Weights of a small transformer language model.
Size: 16 layers, width 192, 2 heads of 64 (1 for keys and values), MLP 768 SwiGLU, vocabulary 8192, 9.84M parameters.
Architecture: RMSNorm before each block, rotary positions.
Training: a variant of Adam for these matrices, 4268 steps.
MLP neurons of a small language model. Each row is named by its layer, matrix (gate and up: input weights; down: output weights) and neuron, and shows model dimensions 48-143. Each number is 128 + 24 x the weight over its row's rms, rounded and kept within 0 to 255. Numbers have three digits each. A neuron's up and down rows have the sign that makes its largest values positive.
After each neuron's rows, "fires in" lists the words (lower case) most often at its 100 highest values on Wikipedia text that the model never trained on; "fires before" lists the tokens most often just after its 100 highest values on Wikipedia text that the model never trained on.

L9.gate401:129104168109128181089146111138140124126125129163135149121165112133141126124137148114048134104094138122136148145151131165094136135101170105155149135129093141115137193129144135145096138115127141075138097154140138118101139137081162112135140133183138174139113129117110160162112119142159121087
L9.up401:107154189129132153146118131120160103103179143140128151095175124134145168101141139132107120063074144132083130119110080170116119182128162088126140127120106121129163141119152172158139118167140139124124118128137134102107164168111148135099091135117142190136123125146132149141136089122134123135
L9.down401:105222130128139148168126119122140123142150138124117119132126093130168092140156134152135125132068158120072133137113122108136121115116082128114122129106096144141152127000149135128118084130157090127143143148133117108122142159142110131110119120113122163140141103187124107137155089129141137103
fires in: "in", "of", "on", "founded"
fires before: " the", ":", " an"

L7.gate547:133133100119122156126083133094148111156187105138110159129127117110086151147144148143076156070142156104087102133136160116125157150143112143126173102123101143154125130123117108105133057147089120123143131088145187148090110171152155137120128140098145100132127126147116106082121111153127125159
L7.up547:107123189124155119151158086156109153125137141184105078153105121115162134146115158122116114117174080102155119055168139162157160125098145123160134133136140175170143151127099132103114159113138160071107100146129134147120106140081113133154096126097129184085118130131152121100137145123147113142
L7.down547:121111165144087151095144137127131133139182079159139146129182112164112139127152097171097134113082132101130119146104142111102114136128095063107122155115108130137154120044189136149140113125135075128095141130139181139126127163141120136105106116151155142145123134165122137142130064148123168151
fires in: "in", "of", "during", "at"
fires before: " the", " a", " The"

L5.gate264:164086137100175163091143127142130122114152134129185129159180145149156131136155096148105158144112179119142077163125084140143096170102117132097192140147129117157130147139111118105118125072133123130189119141113162136132133118119164122118136114170136150142117124130149138124170170140123100148
L5.up264:134119133105167145113150131131161123125129118095095086118142119101097087118116132129149152130126179173142127130089088152153152138110101162098097111114124117093133139127125121110155107120077177138098116110107114165155124127089104176159156100151128100130127112134125120102129129126102105160
L5.down264:110115132156151114136106154115095066109098106085164109115094130061143136148101168095146091138149104147096127148123148163110105138129131151135152105124111133113139084164122133134143127151147109164130133102113112159124122148142083109170127143140120130106129126103107116107153121123147128121
fires in: "0", "8", "9", "6"
fires before: " |", "%", " (", ")"

L11.gate627:135080106101139109075144105103094135109127135102152098144132066139136128116135102162088135113089118126145135146146104130146147180134149161116165101129148105122124151174130113159141115140131158113122070129138173115167157137140103097142136168152112104167125122099145102106085149117096092179
L11.up627:122111162095123131141138149095160152102145105126129158152149122122115135128158137107137121120138160154148125107125100084129108163121120140140136116151110147102158125120120155117117139154107144110176108133088189131101097140117121134150110115097150127145113171108093178077184088099122104115
L11.down627:135196111123105155121134153117142139088089153131100172107157133093155093129139122132102192085119100094116114083111165107143111096169089117163089145161132187113112153121119117151148149105152121110169157164100114107101099110125113113142122148114168151111158131115129145144142106113134136113
fires in: "3", "5", "8", "9", "6"
fires before: ")", " (", ".", "/", " |", "%"

L13.gate468:136122151121115175167130133135129105116119160117162126157105147129151138125124130110170100082129125123083115159147116147109120142110115106112141118120123142108100169124137119144093097118088115107148127126138139134123126073113115087084151121081135115128097161146160094132133129151129122172
L13.up468:136119106135134107136149107124132097158162126140095134120209118123161169142140085141145149112100133105100122078155115123103110142106142127153119135084135104137165110105142124153144128137139116120142129161083131095105096114135110122109104119140106113085091112146120125163099138104095155114
L13.down468:101103133152135127091119110151150130126106139135116092149132119105168163121093091153120171135089115120103108123123126164138195151136153126116160127119146130095147143087126146129135124134125135109144142102146099054144127136166174114065122141107117102148151166111167115108155123122148130087
fires in: "6", "12", "2", "10", "16"
fires before: " |"

L12.gate649:156096113124119141101159139101165134130126152119120141118156118135121147117100201149121099124145107144117092124086192076109130162106111149157111138173146102108131107119129116138126122095161135127127114145137069133117118066137097118107160141102155129099127140138129113122133138106179108161
L12.up649:137153108139090179140105130129112107138140124122127128145131104136149155152124135081172100107157167133109131138156141075116134094136170075138109160122161093111149111138159105167111105158120138099100180138113130119121130164116105112140085139143125148159141131133145126107139147124100195152
L12.down649:152072109140185132136154118139176143141151145164177117089155117139080153116142135140091126122145124123129134140170097163117153118131141136158108132140078128077114151100129124128112106150099129155094169178083117113128146124127148148152139123133135130122100105168146124116145117122136124130
fires in: "of", "among"
fires before: " the", " his", " which", " these", " them", " of"

L2.gate136:110150119144127092143113118129131124182106084120088125152146124132089135141111125133117111117151145146129112153153135135140128113130078112132115172142126129133124163144150112126086119118159131153150161129122131101124112099179095140133089138119192180149164136134191123147076116118114105089
L2.up136:168122108087124123099164072117152086105155185149137086158136141131103113132118132127129100142093152159116099097138126084151109131102123154170146155171153143074090129112147137135100082084090135101141087092116167101142130115132098122148131108122109095124115160137117104169137112157117119131
L2.down136:129170121120121090141152164155106134119102082133170086170137105173139112140138127184086118093135130129126147139114092135118088179152127134118134143115127124150173089077105120152135079142102089118130096130119128145132141163125101109081180158136146127116107156148136108110108158138120130087
fires in: "0", "goal", "speaker", "debut", "be", "was"
fires before: " |", " for"

L2.gate390:194120161100090159180094112115143141112135113142131111154148147118136092135148117145127127120138118131138122147127135126127127160092146089115130135120128116147137150098080126163099123137103117135139094191091131119117147107114105108100132080104146143084150131143109119133069114108129077145
L2.up390:134152112136145141115114109113184136118135167138124114126106139131146131142091120131166115096129108107139138127140167114126143162161112098111097117098140128111121139156079125129140126136167152174118115132104075128137118149162117111149079119127124127120135150134138173150129128152067128133
L2.down390:117123097119099154142138151144135102112140143107149131151121097146169141138127123124117123127127101157104097129071160137153172098176089110141137119147158144085176176187091138114125095138117122066102115093101122106134129171084137125093151144134159113124116141113115145147130100112110130140
fires in: "0"
fires before: " |", "."

L2.gate316:159096187134125116134104142108139113119089080124136109166127171106142126100123129117121111147161120110119119142120115105118111146117109102120125112126112178134116142155099110103129118135103133118095120119165101140158134146146104124098171116119181078163174142129116112164099117116118111146
L2.up316:153121162126122125139127099154120115099138129122162112125121158147135125115119160149147121128128148138137118113138170118136072123088148164117146116150118115096150110114129091120167109114078155153145159094127131090138081094132135123174134127068145124119140178089145103125142185144151170163
L2.down316:124060125144104132141116120149154116142125126111150139091116131118119147144125145133131103140131136083136089107149165140108105127101141141159140111144137104091129110069159087126143066135112130158133107136097153090116094115128132123172116102121176166084138153102118097137140126153127137135
fires in: "1", "0", "2"
fires before: " |", ";"

L7.gate755:108102160108107123139088133127130101136126167148142120136094151129108138098152131129087125087163077121145135116120109107153101131135164142145100165130112180089165142151105087123097073158134128125114092112113133136130127151163136144117140156112115143118119110119139141150172129119099134075
L7.up755:125153109106148145141120130166182113172148129109137083093123146145109133163133095094126135108133159107126139148124119138112120153105106103095116089145152146167136124127097135125130138124152189172137149128136124101130135099135179135098107100124107100158112116152111105125144119096095105134
L7.down755:096089115110116132127143163129113143145133096125116128126117110156140129126117151167141139137096098128134157128133112131105127158096142136128123118164106143158142135197145119114141143186142185123095113120119120126151086137131160100125126137124130159126062126097125142140115092140123103109
fires in: "united"
fires before: " States", " |", " Kingdom", ",", " USA"

L2.gate759:166125132157142130155122124129141165137125122165118096167141086167104143153129164146142163154105118110169088075167154126133133113157092126142179121120137138130112133108136115128118115134157121142071162106077180106084138121098094123139105119137173139076130169154154146129148103113143114133
L2.up759:101159097124144148135180131124143091108107127190117123129132126093137096136157137127112128164124143178094130151155153158113134103168112144150162125111173140136134106141120119122116109121126168156124089099168139153155142137149132142165119125148147136145097113071082139148176137151164122113
L2.down759:112126133156125093108083085122144169108149102141114159153141124180141170094164147128143160128138103107114099073105130096161132185120107118104144104109147126138133129162134096153144168108126120116167139153091153081099115145126124135100133144148139120134131130150162143164169111156134128127
fires in: "of", "district", "morphotype"
fires before: " the", "ric", "ty"

L9.gate312:136128134097118126169100129142151118178156118115099104164130100133131127084141131163097151157131155126104110169140121125090138135122124180139129119075147151124113131146134127138098131144138129123160129134151144126124132095166146123105095148117149115143127119130147170127128140077056136167
L9.up312:147109150150138102133135113101143122118148140096133107159102062157151103100128136117104149121134119163120125134103097104140136128142146116152172092094112111139147126104127161111109103134124130080110080104107121136115137100192126166149126086135136159077156108062128137114126151121148123151
L9.down312:174149108178154042161113138158110108137136124116075102083146101143135130126127136110137155131100139113175147147110122158145122142118128165140141075130138138147166102093104101104153097124115165109112103117082122095183183177137155142134088111124173131107126128129122131112148127126099136089
fires in: "0"
fires before: " |", ".", "\n", ")"

L13.gate232:108108103131152164131126108154110112151118133138093086157175168114159087115124100085144122150105124152145125071137087124175113121117134139145143150126098168111124166142105123131128097138154137142164096135152126090134147103138124102125202158103104143142138111114139154150157147110110137115
L13.up232:125130161094132099163098087106156127099148113139115109100131115110137128164103118112120141164121100163124161124134175156141160141075079178140131170139084155103132107121120147084126110161109174107109105132095126122104133157096104114091121137110181125147154123090108148125154130178111120139
L13.down232:150142147151165134155127096160086123139134103102137139144094173127108129096166168097113114086137142116106123109104106145123118184160152168127127129160146102151175172078140107097087138110114121153147116133142104139142098094079154111094153126122146098094123111190120122113093122187128088116
fires in: "1", "2", "3", "5", "it", "happy"
fires before: " |", "\"", ".", ":"

L11.gate600:114092141125162142151145135112162141154092099115149093127125124138118165098106117122143143165119154115127184132133119156078147118153127162165173129075102143105083156140134129137133133127132099086132114110105132155108105107162148104107148141103123146140124149059113130125152141104145107178
L11.up600:121116129128118159105147109162101121139101113150111107135133144114162102123088111104139121135115122162125132108122142095126124104164169113084160097097151070138088101131193105114139135093118122124151121144139126115134108157099096126102099121130114111064135117108196133096120117140173131174
L11.down600:164176113140144122151130108134153093099122141135086142158139153119163111139125112138140092159149111115104112088062131088086155192138131149133157164129099115153100153113134155127120164121125139141117098118117122137136150149117132101151151121081140083102106100100120135114152136131182109111
fires in: "it", "there"
fires before: " was", " is", " are", " has"

L8.gate671:140116189159115114095102165156119132126136108192133109110131124089104151120087133110101125125135115147132079148181098162128177119156139095132172111124108158139160166126140159152123115113158102117132120144139094136139140122116124119141103144113133133144136173118101128156114182139094097137
L8.up671:092133125093158143095158129100088132106129092098092143128107091143136111120143138161100116102126154194113116114104123115146153104125101121128113123182105165074129130175168124115143113180101150131124111151148118122130150148089137164119125122150103175165145131138148161188137128194134122140
L8.down671:120167129154124119128113118112123136112129148123044143133156097125130133097126132103110121124095156137118104173124149112116117119128101126162131143108131114125110145048150144115115096132106101117085130129156171109107141102126129141116137171092111123115121119151118121137145113166132113140
fires in: "used", "described", "using", "published", "translated", "installed"
fires before: " the", " as", " in", " a", " by"

L9.gate70:125084121137107140132122148130138120096069099091102146126148112117136114134110106101099176164182134129102142128100121155118167117118135148194132162112162137105138149127132115115083189115126110142128133151103119146106121104111165102128146148158167135145135131087143143153084156128104122167
L9.up70:147146123165082131141145137123131059160130125159103147099134144159170134103091214113138101169151125152129122108087100132119173144085116134142099150158158093133147105145132158076116133114137117157141109092125103131100132112142127126138100154071181122140105137087154136119146175081114125164
L9.down70:143155112149123167138125128078129084125155161148166152152132107147130113119184202154139122117130102111156116122129139117107139119134111082109072108148118110131132129041086150129138100097163117122114059110123078140119158137173090122124090117109109128137151141107129128135158167119110107115
fires in: "year", "season", "years", "time", "day", "century"
fires before: ",", ".", " with", " he", " of", " in"

L9.gate712:144141070130105161128149129155093126137118120128105145121116110150130166113063143108123161159152124089151111093092120102148133171140142141146146098178122130126123115126088121094140114153139108126092145177076163128126121125138138121134130116127125149099164130143154140110127141127094105150
L9.up712:136135181117106106088138125128139149120111158162111115150165076125144148120145159113115136124150081142157157128105147120076165130115174177121116154079124111108141126140128153109097131126127129153146146120140129124096127084142146111111130160131174084158133119132121155126085150137143131163
L9.down712:089089127127113142117161132074125127108146115114094200077105143133124123128168124109126145159132154136119087114104133148131088138129133110132089117150119160144109144165102137121100148146126099112110095176104120138154115121128120142138133108117101117106120190115185100138136136107121082118
fires in: "years", "year", "2026", "century", "time"
fires before: ",", ".", " of"